config.toml
d_model = 320
n_head = 8
norm = "layernorm"
norm_eps = 1e-05
rope_fraction = 1.0
lr_head = 0.00465
warmup_steps = 66
decay_shape = "pow"
dataset = "wikipedia_en"
MLP neurons of a small language model. Each row is named by its layer, matrix (down: output weights) and neuron, and shows model dimensions 192-287. Each number is 128 + 24 x the weight over its row's rms, rounded and kept within 0 to 255. Numbers have three digits each. A neuron's up and down rows have the sign that makes its largest values positive.
A block is one neuron, or neurons of one layer that tend to fire together. After each block is what it responds to, as a language model described it from the Wikipedia text at the highest values.

L2.down111:164093090164156140143157103106107114137147074135113062155147126125105102131140126167175106117129194117142155149126120140144094159124161118102103141138150130103121127162134134121153104095136096114119099157094114136125124126119163084145125170120123147114145126129158143146128143102117110123
L2.down159:098135144145106134169156159140099066159111087119123132129085140097151124179130091109140111092125135119143160144114110126127117118104136121124136135145166128132105128146135150129139097110129118130109109145116110119122127112116146103150145121144107155151163130166125168180162174130121149175
L2.down182:139134130132132117150121107089126138122146142085119158062133108141112152125084155137168120130090119125111113128147109141158138129116161085125142116077125115140119156093127123135136119125138102148115094082128117118109104120146146127087158187048146126106165126134115189110160144134118135133
L2.down188:115149145119114131117131067100082112115158100180097117145110143088172130136085126086167108132069108104176159143090141147170157167107126093152142125139167141133145125151108145128115110130159095099115144165081128151107129140115083115107130129140133110157128137128164138190143095145131135152
L2.down201:091126129151182148123165155132126146126150124138140123150139099135158116142173123118127139149124098165121132104114102119124124150139130162108107100154152110118142165151106133134111135088157163124103126103080127142127122086105139124151122159085122095118152131144142165148114153116121131138
L2.down244:125128110088121168099097097133062120134156124138140123114092146126160142119143120133145144129136087141116162131126144107074147129152144101125111118102150161150102125155173147125144148120151129079146126137151113127067133085138092164119128094140094141122089117127124119085113124116129186146
L2.down249:165146102130153172135110092113078170155123165139137154131098157122106118153135147171141114133093129081089118102151115157147124141082102128129163144155106153143174154112134115145078096122102124119139073131081163121135145143131144122146155115113142153148124163160132130126108182139065142093
L2.down318:151138080116108108138177151129125178109146090144118132123146124157077085168139091127092108117180140156159118096140114123126158156100132155138125133138119098115132124147098074171111094142162099114119106160133146124110139094150139099159143101145103104158140110134176112080157082090107093130
L2.down334:125127102114119120134059130078075113117146153175109137147138138084129120123111131102115135108076122126142127135106144120112140138129126152140110109121136155142141129154088171117139161083135113161141134106071166107131129161163144090109122151120106114140131084142154084182122064162117119080
L2.down358:143148090125110167109174141128126131120166142135126092053110119133138142142158103101129162146138153141159149111112104107170066133160098113158090152125128124160131118068141132163093120138138167132104124125153142135161116152137122155137123082156128135107109181153118134107124151136130091105
L2.down367:126131135132124101101168127116136097086159080120110133127143122119128170156126118145122097129088163148105127113145107082164125093165114103062114154085176140164106153121090118095144144115134115115113106111142121142134122157128113148101134134127134159160141123126148132143114133143146144139
L2.down432:121070095167119157104113142112101205149148096147123111082162115118149127136110133136124119141062098172129162142136109125141121133131143133156149107141107099128154093173156146138118144113151107148139109161120194141134131120130102093121131174077126157132135130141112121144119111117132117078
L2.down474:132125161090104143140105109110128153161142161082116163110126121094176126166130115114109161152138112134116129140090153170143106112121155112117117152145146117108150174168117094095084136107104106096096162161118125172153136121110123089095162143122141138158160111117116128150146101118104152093
L2.down486:133123129122111134139114184073138167118158083128130132130135159094114120134105121134154169114117170119102181121095108107136113155107136143143122176125105121184132120157115088134110136075155138102090116157145106123125132148160110157129161130122118121146152152123117127150139139143145146134
L2.down512:121130112135121155090120129115107165134167113142109145119114135092128121143147129080108126116097154145157131146088079147126100144124114130166128100126177146133114168130117123089157157101117141113155133155145116129145135076133185116155131124161132149109133122167136139151115116146148162118
L2.down633:112094142153123123123148108122132132074167148113125163156129145117160133123108144115118157118093168170140153097092154123138103097091128137139132129172101136119145105113118191144118122134120076133180148134075128127124136120136115124118157148107127184126126134093132085135146118153114091120
Place names, world. Fires on place names, most often York after New, plus states, countries, world and a few mid-word pieces like Suzuki's uz.

L11.down404:136134110123112120136100098115116147123117087146153120130117108131137118124134084122097103097086148075139134126119108130111127127102144147132188177129089132145140137092137127114163131107091127117133153138138122133148135159132166153142102126141149160133135161121122085129146136139136106132
Determiner before career object. Articles and possessives (a, his, her, its) right after a verb in biographies and histories, such as signing a contract or closed its doors.

L2.down50:117190155150180132126134121098075159096132119121098083111115129082165147121126115107169137150114082097125135148133121121168086128140189104151131114123121117120110130138119136078140094165087122173135141113153140141128129132124105098130125148144094125139110121143102101135159124117129127085
L2.down102:119145166093118088085127152116170083150128117135117142181129120179132146107104139168189116138109118130110111147118147124141138114133160134106104163123146131115073187087105134139116157152143133104158183129150137174103117152151115121163118121129142092157141101148117116126161131117100116127
L2.down148:089121117111142103139114179145129094122126119107105139078111190099124116127116144067152131117087105142124176115128134142090116102145116143102143142140128129120102123155120125118145139113114124149108131132123106182089111132195090121113119131099129108123099124141156128159134101112104136129
L2.down157:135111111128142084113140181102068144131130159146140139150116128131125113122141145136080087140106119151172145105122104113149116087131112155118151099159160082141160138133132111126139094076127168118134129142065130168166127140157122131152169124134126165138135120109134131167092129127079125137
L2.down163:157113148124135193087100108090110104147099130131115085080119143119181108166090125127168129161107124155108111140128161092113169118131099119093077110113140165149117163128157108165172139122116096126146138132149135152128100147157135168113115139140121159176099112142127109137181103083150129122
L2.down176:157091128167146116142173124097113132089134140119121092130148103135109144178129163111148119121094130141162087139113131120104136107107111120133107093140112163107106132149151132102120126170136137123100163107100127107170160162137077138100082156091102102137116122104148134137114151136089078123
L2.down208:158091130139124107111119126156099130082116170070128122134124114125108152128141175147127130099144148115116161120105142121157177178133111152145115103126139107102136084150099095131143166115105100132131118123168144111111165101122097127099152144127168123135107124166140132147163107095106154121
L2.down247:124136128141164151094120117149095137107136155136169137101118119112089118127108142166114129109129183119158124101139106091134115153150088161110155098115105119145133139099127122132112144161112124125130124101127186165119136174135104107126167148156129097133151174066112103123165128128111145175
L2.down266:102142134125124133148154109128132117143137130109142138135131107104178139096141133109120147141151117160125158119130155145143110169173138099075139097106095131110158144148112145120136090103137133131142117094113133155130121101107104095169117128148123089115121128114164131096098113143108109114
L2.down296:131135130133105157149132159109173127117131101163144087143129137104092152154143122175166152164113157140148148158130142146118137156111098130111095124109120119127093128165151132158142154121115154161131128111179167151104101093135149113134131135102135092111109101152145145133147161139134136108
L2.down421:096120144130144144175134111122084071162129147119091131146095136127158093133160094094142147106147101133153098164119136112164074122121114117129111111146154130087093140166181140093107116174140103136140138095148125127114125129129126110134094106189126133114095148158124120126089139136117144126
L2.down436:127133160116148150135104147095121147137098138121133165135160146170095114138082174171157101131138092095086079097150124140189056118151129141113079121153148141156164131108134148121138122163122133148137130170149136158112132090142106104125114125151141093166120115160121145145135088138112115119
L2.down438:131182118111114126140144125144167153106097159093143087082147124115126122114130156131106104185116120124150155124059158134098107116135149115117137134152119124131155123081149140112123109125138088135129143117116154124157161169117047138157150139147124111127106108125122191145113124134125139159
L2.down459:148129122116123148131123114150088143131127108117147134144126130142107135129127136158118140131119133150109152129133110134142135138094122097160145142144142084134133134102125119130185144123127127095163136098146088081111073125168151122197156150092112127121133178142138140133122107135098132141
L2.down503:098119111148166132120133188103142107142105124137129130113162113118084138116099090100141144128101137133147136142139109095115160105138130101132105126076105115124164136142100134138058125163098158103097138139127146099158167094136144155184147107115095117160109090166117178120100121144155123077
L2.down624:093107157196158159137161151107090111107150121126124098136143128122160135129105150110104092125090138110173165112106134086145134132112153141085098132139091169111128093093085101080096133094118128124143135120140121100117186142124109079133175111103116074118146174127134125103152119097133094140
Word "there". The word there in prose: existential after a comma (For every 100 females, there were), locative (lived there), and thereby; weaker on assorted name fragments.

L11.down38:076149162069127103133106162129134122096146121184135156160089086166130136104126163154102122142142128155074135114114128139123157085152085117183108156122106176123136194151118097153113086123108132115104139121161117125137126076131131130111100119152087105160122105130121119101141128105125126162
Initial P/G/R word pieces. Single-letter first pieces of words split into fragments, mostly p, g, r, d, as in p|neumonia, G|iles, R|ăducanu, p|upil.

L2.down1:151128121162131127143121119127156113129163089111123129070115111131101149171106117132151129090080137110107129167134155146098146138149127111047132082124147145114155185106084130125119147153101112136131102152119108159157122118132188113162127118161116143140149109196133145091102109085148054137
L2.down35:140184114131140140123062189142130121119136101206130146108112115187177133127117125109098116158124180095126142159134127170140111111138153133133138130092165082137157100136143109145113161134168113127131096110157119156133100098174067114118107115116121119107167183126121135107106088159130134150
L2.down77:153138089107119102088099104154100112138154130107078130114130138137097118108100132123149167124157178107107135104110135151140123134105135137072122156120181160129162182143103165119126121102184104154176153140132114101142158114149130124116104116139133167126130127108119119139141146134137135083
L2.down137:105101104123148135095131088137139139114127150132114132112095160168143132136188132132116113089147116121105131117133168139154135146166148115120129165113161127072085120072158120105159151139124163110116165108159071102129179189146127103096120133137158136105118172150126147119122119069151135125
L2.down174:098169164174163163139110156092123127138149113101112089147158124126125144159111082108117130126136128147131133113112110137141141111120123118120118164133138141138099163124134098124144114145163147159120127121131109135108171096066139117100158110135147119137156160132126108130154144145141085118
L2.down243:114103117110134150119155132148147126133156115111164129091114097110083128133131149091101103140052136107127116120146125119129115177112181125116143147131145091096119113131139130114141125088108110129133088144168111154128120137124119162108122092191134107152145160130130164153162145125131114098
L2.down252:124128150132167121105091123116125131129131115165115134159112096118102161145129090095116116101133136088092144097121138104154169146124141123115142123110165149102106113130117133152190134134113114170122123108130131108155178081121153163137121124129128112133158101166159157132109150134097099128
L2.down253:174164109129131147111123129129116123154146123151156084109144136148098140132160128141145131100124124123158102149150107119122131120116145130080077091127149145126131126147130113140122134110140104128129112120130043099086120143136100149114179142075119103132136130141163127115137100091111074167
L2.down298:128089150173145181139133109151125127119151098122145165154106148138131154115121114171159109113120126102122133085116142150140101139119106148142139110139109104114085157159146152087128093117079137105120114120144109128046102168125141112098175142119143078125127163162096126157111154123098128094
L2.down344:138127172113116145107091108179169171134118154156142081122105118128150128125101128112087152097108132091137134096157152098146140110149121101140145097127155159107122134145139114127143156111133157143123139124131148106119071169124116105128113118114133110138139116141124127135123149106147101109
L2.down359:142136166086122135112121107162184116081143147154159148103161113137071088134111157088146129079101115092089111148110156167187123132136144129124086145136100140142097114130103162110140129113147122095095099114134092157089144125091145129133146136131136148098099150168079145128130118100087139162
L2.down419:126135123100131150085114141120145152093111140151145081121143106125141123134116104081138121152148103119161104112159108152146123079166095079095143123112105110110141101145116079132126144152082108111099128149142103146154153144134102131096141137139111128139176093089115096157109108112139100139
L2.down467:090150113146133155196139100113129127146088165145114160110133143117116088115124119149168167134090112134122171116145143093159101131126125171079068109122150163132167166163120127114093131132138108162163080155078125118134152149092102127177077139093130139127104116146117136117118137097109089122
L2.down567:155154106081083159160121161120142132079152123106130138125154126131127128117131129144151107078122155150121149101172117147143090150157195110109141087147165142097118107083130123131124060122140166130147169131107127119093116168144100129116134148113122137147113144116146108143137119120095118163
L2.down602:119126136119133118102121114114118090102136114117152129083105154128122099143142170108095122108149080091173133150127122189163137166151144106088076128121149141160090131113110154149157143113145148129114140161111129095123131113116144135144164108165131158095124122173141135173147109106194120122
L2.down619:153162078121132138091114136115146138128121137075123125119133129104091100125105111140163124113083177123135140117145129119136159091173151132174099122170143140107094087133139106154131122158188100117152153151138090107130160128107125141109112105126122131112148175122101131105116104093098107128
Word-initial fragments of names. Opening subword piece of a multi-token word, often a proper name, at the start of a new table cell, list item or phrase, such as Mag, Salv, Sen, Arg, post.

L8.down124:139109123148132142128128134140128094123134124138148119139119119152129154143114114137099128096087143136130121157177117180148129100103088138158159192099180103148122091158155139109134139168142115179119125145086148136156143091122100094126142123137141139068103146095138139108134139135093116102
L8.down143:141174108120142156139134136143133107144093119123127119136115148132125158090166081131120146117147111123156166121113104128108121098140162138165140188116097136110138090183169166135139093123147193182134132155136149108125130120134118134076094112093132089083160128179116154163133107136098113111
L8.down310:130135110125119148105090113105144119138138146161117117150108105136106108164121132156098165101117144141147160114156090124145148156140074146138123090123122143150129152133114140132148103123136117152158172128103109146096141139098145096151121137099134157140177129162117122139125121131128104133
L8.down463:126139105090141160109149147160077138140116125121139130132116126134172139104118143072100151138085107139177100104121144155120105164154120130156132141131115093110110103116111121111099117138136151148119139145139101134108106119148125135101082127188143162093146123155101119148119134146095164157
Biography career-event predicates. Verbs and possessives right after a person's name or pronoun in Wikipedia biographies describing career steps, such as made his (debut), served, became, spent.

L2.down44:149107113148124123163144087146190146121121124100176101122090099146116136154150127147128137114119106152134146134127126132121149100107156127093114190126163092138108095115103158120127121102169152126142118160114113111129169086108113108139119133113094144160101128160116087100085137097152103150
L2.down98:135127117137082090123095138132138139153116150143137116135155108121094130168092142105110160134156133175132169152148131128119109101167096116098148147088162162103125103106177142128104137127100101165138146130127120133117126158102100136105179098118102139088107140150111117091104085116115119144
L2.down178:112124090131128166132132162081155101101138105114152150135142115125137152118120128173126150158114142158119170092113164115138134111136171124143103124161101130106099138132072103148128116121184128128112089147099149081112177159154129090129123154144128140161168152118136098118161166115155153148
L2.down183:138125172149111143126111161142114093154101118132173135143117116138155117133095124132139117092119115128113140140160159130145133169174128095113067138131120148147108137110088115155134143143143143113112154114145125119146118121135128122143168131117112188131165112146116156083150110155114128124
L2.down248:143134138116137110110109129105085108171179156170124149122123101108142162101146098114086122178157094090124131115102147107163145129145123137076074100103140166146130138158119118122114101117157123149105134051104149139099137136141123110153120145136125090189133165111140130130104137096121140122
L2.down260:138140137126162090124137163158165156115109130148143119106120098135123139103145154141138121101111116166147153116113089160173178071089154120114074116126117181126108091125107123123180149121127120112137126111155100141147128101122146100133116109098096118117124151177100142126109160153148177126
L2.down264:116110141104106096126102115140138097117168097142115105111132094084135141129162114128106163119140118125143163134083109106155162056049132127117097102134096116104129138135117124115127131078143114137098113099098130108121112134111135132151130179120132150099157157109157138120176116137094167100
L2.down364:141108115141144097122165130142152133123135104116144117145089160122134129085099105128116099123107148139127178164137117134079113153106112159123122146105101113133146149124146135108137137133112136136127145148153123113112103202080117145097144130124124124118136129136141142157124113157136125136
L2.down379:131105152144126102116095120109123128122127130147148130108137123173132162129157104065085110147108175139109113112140100117093132117114144158150128124126112130135164152122114141087105151137148098126120105103136164124134159120110132136151192141112137129118166125168124115115137139113110127131
L2.down383:099110129132138174132072146133100126145128120171148124140107135126093137132142131125113099137138188096142178111122129123146174102115087114127143109140105131150138145139090138130124106119165171109134114150139138128112137088135140098098174137107159123115128147120071121136137146106139139123
L2.down405:128134095132099111102125115165134121132144176138110135179098119130103071089122150109148140118105113134136121145102154121126164115132142118147130120149114135135149135130155088128095117083065142095170138087111112093123069166122100130164127150148148151153130171117131119142112104084140155146
L2.down443:100124136109166114154116147133125116136133120120162148111141058137096092124116123134116136181145091115158175126158129115134142134163102070160117132146177157148113114167152135132151118123120184089092115147106116133126150142133110121140107176148130088146132141109140132112109136167128147111
L2.down448:121140160149126111138131049152150095090122127157137104114164082150150151096143163130136147146146088128086138179136136120109105123097118154126120116140100098077149133109090135098125149104117132132142132110125160127113153094143164095130147148124114140107135138101102132141116114132107137100
L2.down544:142122082105136113130164149162168150133106173153099185108156138119159120129092136103095150148150103133143165109153132125145146123144123197112085103113123116107126127123132123138147108160142115137142146129075101131131099103104122128144132152114138118164103159143141191142099117137130123190
L2.down548:108140127075137133131143105157144141105098099133130132133121127085111165123135090145135123102132165121085146150135154125070124112115119102133098098131091163165132093127124117108100123154136163161129150137099108142158133106144153149150137159136123183137137129149097077098126120113151113086
L2.down569:169130110150111149131160114098133108121098138128164095111162101131114092110131092117159168072116133103142144116110184122132097135145096131120153149098117132119127123126125145072139141137131085167155136102138145096115162102165181168142108127162108162166111137151155124121120132117112105161
Word-fragment p-pieces. Subword fragments ending or starting in p (P, p, ap, up, ep, exp, ex) that begin or sit inside a longer word, often names, e.g. Gam-ep-lay, Bon-ap-arte, exp-and.

L8.down25:105131111137147110106154134103074177120143129125159168153144102098140132114114128142098106110080162125125140092138141147127107103117117105123115127129140137152101149126139110119130127118118100115100137126136150158108143119170129121123155153124099155103167138126080135098131113109152134148
L8.down200:135153118104113119096121093128146157130123095179146136119115141110159156167124101150158158123100107114084122128118144127117143138133107081080115113119134108160152134178133124147123107104109118150108129127101111142116176119156131109132170129134080147152143091182114143152151133138153118128
L8.down267:142096132127130139141124140138127163177150094114111133135081142122164109171123133110151131108140078167131132126126143136161124129102101160120163114161107081138146097103127124130115104071116107089149158105103176143175137104114114123177124155162138095156134126149149116117125133160113128092
L8.down465:167101118144119147139142088084124150153142127159106118134123118116140145132145152103106102168124149134123106153108101139152167112098109157141112097111148127110092147155121100126124068147107135135113139118104121099091131100084154151102154133144127118155164141170127108132110135158191135126
Country and nationality modifiers. Country names, abbreviations and nationality adjectives used as modifiers before a noun, such as U.S., American, South (African), Russian and UK; weaker on scattered word pieces.

L11.down147:110149124108131115109132128100139126107153093149126111122164131098145144105142141123155171050130121152149143079140145128097109168121156113132121120156139120085162112090150126088066123117100118162098184122137153136122154159133113131129171098155115121138131125117128119164153123168117100113
Country names, name fragments. Country names ending place phrases, as in Tokyo, Japan or Beijing, China, often in table cells; also word-pieces inside Asian personal names (Jia, Hsiao, Kazuko).

L8.down67:127099110117160159102109140102157139106167096137119131101105131131110110115149095085113142129150098118111141119118144150186149110149077138116125129092151130147168103144133135182124103136107093141116127163120149129129136138115113141140115147143112162169118127171113105131075127133107132116
L8.down104:160100122141179126134158106118129126119115153119108110150128153112147156157136114122105146130123120141105117124131124120165133134123113166136099022114129140156143137157160098105133122111097128130132142113098174093153159099114159150136129120134086129115144153166130109122122080134150094105
L8.down378:173065138116154116123161109160109120123153119142158138098112158118167124154134129159088109152091132144149121170090112120145140181121083089140132128128151112173147126120129091134159102126113093091120101146157136141087113115112155124120158113135163126106110101168138099141103121099127129139
L8.down602:126094099145158167129092122153113096128126163148107114137156130140135172124125126110068130121122153140100136126102125102121083180135157129138112115102140095095111141135137088088136124139099096086101153121105157090112154111159207112113099117119132147173116135141176137167107167130156131155
Month names in dates. Month names starting a date, such as On September 28 or In March 2019, often after in/on or table pipes; also clause-opening "there" (there is/were).

L2.down4:146107072127116106115103097137119102156164146098140123124091130102170120156169117112113114124118117118121149133131151131119101138086120136124099079143124124125130162123078145156124164096132151139150087142124147158145146138115122091157122131092124096151090164125106070132140088118098150141
L2.down190:178140104133128095109113148158126150100142087159112116144109092143099114125116124125157098109112171124153171158115115136160081156131105111117120101136114098072150114150110091108132126147120132145195117099151091143117144097100168119132129148143139106134152140133179113080114143130136103079
L2.down225:123194148120152140132129136136094089115165141140131080102106121116106120125119097151143131088114164138141156127130115141153111142132117077131071105131164124136166107169112125145102095128120107169129135121098150135115168145147141122149117110144123114152200140148129156133126127120127134092
L2.down237:102153111076111083103123131145143126130185124122121125121145106069129164126156115145130144126115122115148146125177144121156098134123108135099122161135152144115167131137078084110130140076120108156122147158131133100119107077147101124160111133158137133146126124157083126135144078050160105121
L2.down257:160113103096131123141161130115143074143149132131103099134130131083149103114116135074131072081144140113162114149152184159162139146127105142141145111109163116156105114136094117125124165174142113112089126119153157115160110124125146151141097134154086147131120165128128144132146114118130135091
L2.down282:090119095129123123121096140144116133110138104116113103125103140106175110134116105116145151164115116091052172145147181100137079113103137092141164116146126144126172177176148146065101149108154130150102135160137134163170113146088120103085147161142129119126117147151138159097129136136146149094
L2.down360:104121140098067138170108149130109162112137099143130109145132127143152148135112114127085129148140155128148126153118133094120117153144154127108114095165171134146149084162085160121134129096132109090102132137125128176109133085134105179141116151103143106131155096105091138153168118117114111133
L2.down372:115100160075135071097156137087129119159099125154164138110158117132154115139115171130113170141124122125070135142104102167153125119113160084190121132110119117106157151132109120121132155082159130115110140134121115156137039099083151162105144132136101112133115137069141111120111100120095116114
L2.down384:163123112111133096121133129178124144089171126126110125120096114121150100145152161119111109107142158141135122096105097128153143118139136156116105100149093133116125128086155119132147160063140132098106152116143150106109130129124151125113135116134145119134099160101131121113139095137112119150
L2.down407:152083143081112081161096138139144106140135133106123132136148121152160171143150093159098107100165109112123158095122115151128121123089112152117094132160126133096154133085117162113104175093148140145131133136157079159112116182156128143176085131118140105150127146149155108171132123072095089186
L2.down513:109102198136089110108170121166103152107133106121130132139156123108138146115100113153124130135119166126136145126138100138151078131129087137110080125136120144107170135130130111132127131142124146127143123124129090142104149145144125162178105147098101108099095106150144113090149151158108143101
L2.down524:109142078133155129109139177135123059097161079169130143122132140155134143185151120153109129096124124150108095121149121103108152167110137154135083157142137161086111143125138145107065123159125140120082135137112120093128135153076089121124107147127180153113169126141133072119139134139114141102
L2.down531:102096103116098110123118121109112092142109091150094144149145138142120133160115115129173124130135122112178102187135119095149127132142107152115131123142163170095122139139101102124152085173160128110150154161131123114119145108135129133116141143103123136131127130137146132135168142124117122112
L2.down534:099113155100081141142162151128120123130103097110143160165136150087152108121080109088142090131110141106105143156103154137096140124140131101082068102183114147156089139129083133142121140102119151159158129122150112116075171112157131088109188176082116126143117106135120123155147117158146093109
L2.down537:122135133142094115136139106132125100132177118142128124114121097148125126146144106115117132129137106135102152112121079149124130140117123149104157089133124171128093140103070110167123151100129122171117101147133127156115124111128159120176102164120149087150124164091156157116064135111114145160
L2.down616:079119115123128084109125128139147128157108126169101115133131120112096097118104125129153113066098138088130118102075127158092130118168167091091098165136161121123112149163116144103113155132055143149149115077165156113109168111126134148138131156121099107168157151112102130129145154156131115127
Multi-token name openers. First word or piece of a multi-part name or compound, mostly place names (New in New Mexico, New Zealand, New York) and compound pieces (Hard, hard-wood, broad-caster, O-doi).

L8.down13:140104164149083103184154154127106164175154129171127108118148099171128128183119086127095135136125123108156109140104145112109184131155111171120137143148145131122106113083164134127149105111121127085105096078101144131127115084128146111150159114111123134145137152103153152126118125109131124116
L8.down58:098125146113145103113089091134155145120070161166111142172126104120160138144187120113128163129180136158174111113129132115154105106150097160139102142089107127104133104124111141111134132121113120162175129108123100144107131143127116101185093124144117127142111095111146122137169104118153121118
L8.down262:146131121105134112171139154118100155151142108101143152137113101167178165116145108107108140096099125117136058130151126107108134128131138105097102164105176141087140129141120112120104134141093134115147093134150134131129132116143138148148176118164104127132111139154145139125150135169142108119
L8.down271:127121129151124078134141109126124150155121115105122104157073116136144114147151089116074136151155118115101101121128144081102151148138160111161105149151132114138126124116148113162099087035164136171127141132161104116125106098088147091117142108134124090122173118139134077125097156126129089131
Ordinals and place-name prefixes. Words or suffixes opening a multiword name or ordinal, e.g. ordinal endings (3rd, 18th), directions (West Bengal, North America), New, Old, comma before region.

L11.down207:141094103099108142126135130185085099114139163169122128130169097130126120103189152130110125177097122145155132143167143162144125118122110126108131123110152103138144138119097114193095139120153154157080149144152125194107128136149152109138103160079128151110084102108090128162138124100132083110
First word of names. First token of multi-token proper names, most often New in New York or New Zealand, also United, And(es), He(idelberg).

L2.down13:113097145125116112171095128123097133115109123151149121160123134113086107144150107093171151139145098152132141125120119131127109137093184149103150121108145143131089158099123146112128149133153145176132063117099108098102130108123129081144142097130142146182094113116126116125163126165122179102
L2.down16:159193094106185110101171118137129146115205109094117121116153151137173131096165110147085121104088120120125123108104157106123144113113148113111160121113100084098159132137136128091124135089130146117106114140119152088142127118122096141129177092175131131136116129055112143151153116148152135112
L2.down36:070147097110139094117107161109102116144141111154142147080147133118104174099101096115091154152189105129156160153151111123095130137125143119110158138200145147130149114161089132093128128130113131107087084170118158137119110090151144081156147117120112118118130107117130147137160148142115128140
L2.down56:129091122125113139150117106129133088139170108174136139139138144160156113190124107145117136147097107109158109124134119113130153152115124127122138144145133154124122111124121079154148125107163125141095125161129112091103154104166150157097117098127126178133168118151164141099120116116067134157
L2.down62:136105140137079120101114113140151114128132119117146082170065134154113133135123158155121122117152117159127116164132153149105121155097127099117144108152176138111162129148125103126183150151157165096150119178084152119122103128154113120101099112106129175093114120136110139188114129116114126111
L2.down139:110120129122129156132120180080096121109135123121172137116182108134143090099102171129148125168120133116125121140205137114087170127134133125120124118164132147161130128100114114154141130148140130136100154114119128089162106156144105122144100185158139112088135099098139142109134163107123140151
L2.down150:103116108124116185138095135144128101160147129155138115150145118153100132157154109136144122082114097134142076120107100137126156173136131141130129183127156153179099113118099116144148091112154107132123136128123141122176142156128152095140112076141130191117129130134137159185133111138139118083
L2.down161:108146131120136169113130145138097113155137116141115172138140115106108108147170091077179092121121104128147147143111112097167102112121125125113125150138076130127085097155131092112184172111138139127117129122087146120123121092095123102127121106126155101116125126124162120161120130178146151100
L2.down209:118118119117114109115129122159069130145135116081160156101092125140112090133144183114155112104156096116120157159140147137162072136122107121108152148102117108125140103134168139122116132134165130092139145148103088125161099122168112122131098159082126192108117110152127147126150135147150108121
L2.down223:120091104096110183106142117136127123130140098146093116158109128099108137118147103137075127107152125137152190085138113090120098135148115138113104153105126164121107104139107096142115123094128146117138111108158150119081138127135164150152124123125107140118117096120086092120139159081141101132
L2.down258:102126140142153125136142102146136141104116156141175094164111129166134096105119171099115141144061149140141127120117114144152109143152144103097112151145120149166147105135095177161133093112103111114104098137129098135163098101161090094129128095109129200119126126099109126119110136121080091105
L2.down306:124143111155159124116131136104093101160185142107130124124171110148118136146111110113172085107147119133118119170129143108132145128163102121149099146108148154088141135130142113112092123127124114120134115133137148119121167163154151138114088105091117116084147115103125142146140105097125117155
L2.down323:099150080148113120113152117090155126145112102136138092112120135108113148137145090160165081127093108089120111146121084151095114167154137115108131142132135120129124191117140098112109143124113111101093154132157083120136145119151127136088120125102130077138138121132125136128102127129116134152
L2.down466:160125136141120108103141153155134147097108132128111146136142139115128159099165138112189086130098118118090094143123132134150152147087105117154167135119142130130108171121098103102160183130112185135129139110078117121124167069134144125141152080115168136152156142146142117104139144132086144107
L2.down507:093144118142110123143109144147143115117133132144121138108140102131111134148100102120116127117078102120175111119110155137127152091132136105147149158107104149140166140126184154144100132139145090136125155134133151055122121125128165110110151134145132144108114140089128103124114139124131137127
L2.down638:113161133133168140127138158143125130165139105135176088130117154156137112116113149087160102079140099120142102107103117164151155162140144062145099177150130119133130135111106093155168116114147129142101137146098138161131131090099140079133076086119141171124093127129098139150107107147126116070
Personal pronouns, mid-word pieces. Mostly third-person pronouns his, him, her, himself as objects or possessives after verbs or prepositions in narratives (helped him, locks himself); also word-internal pieces like ex-ter-mination, pro-hib-ited.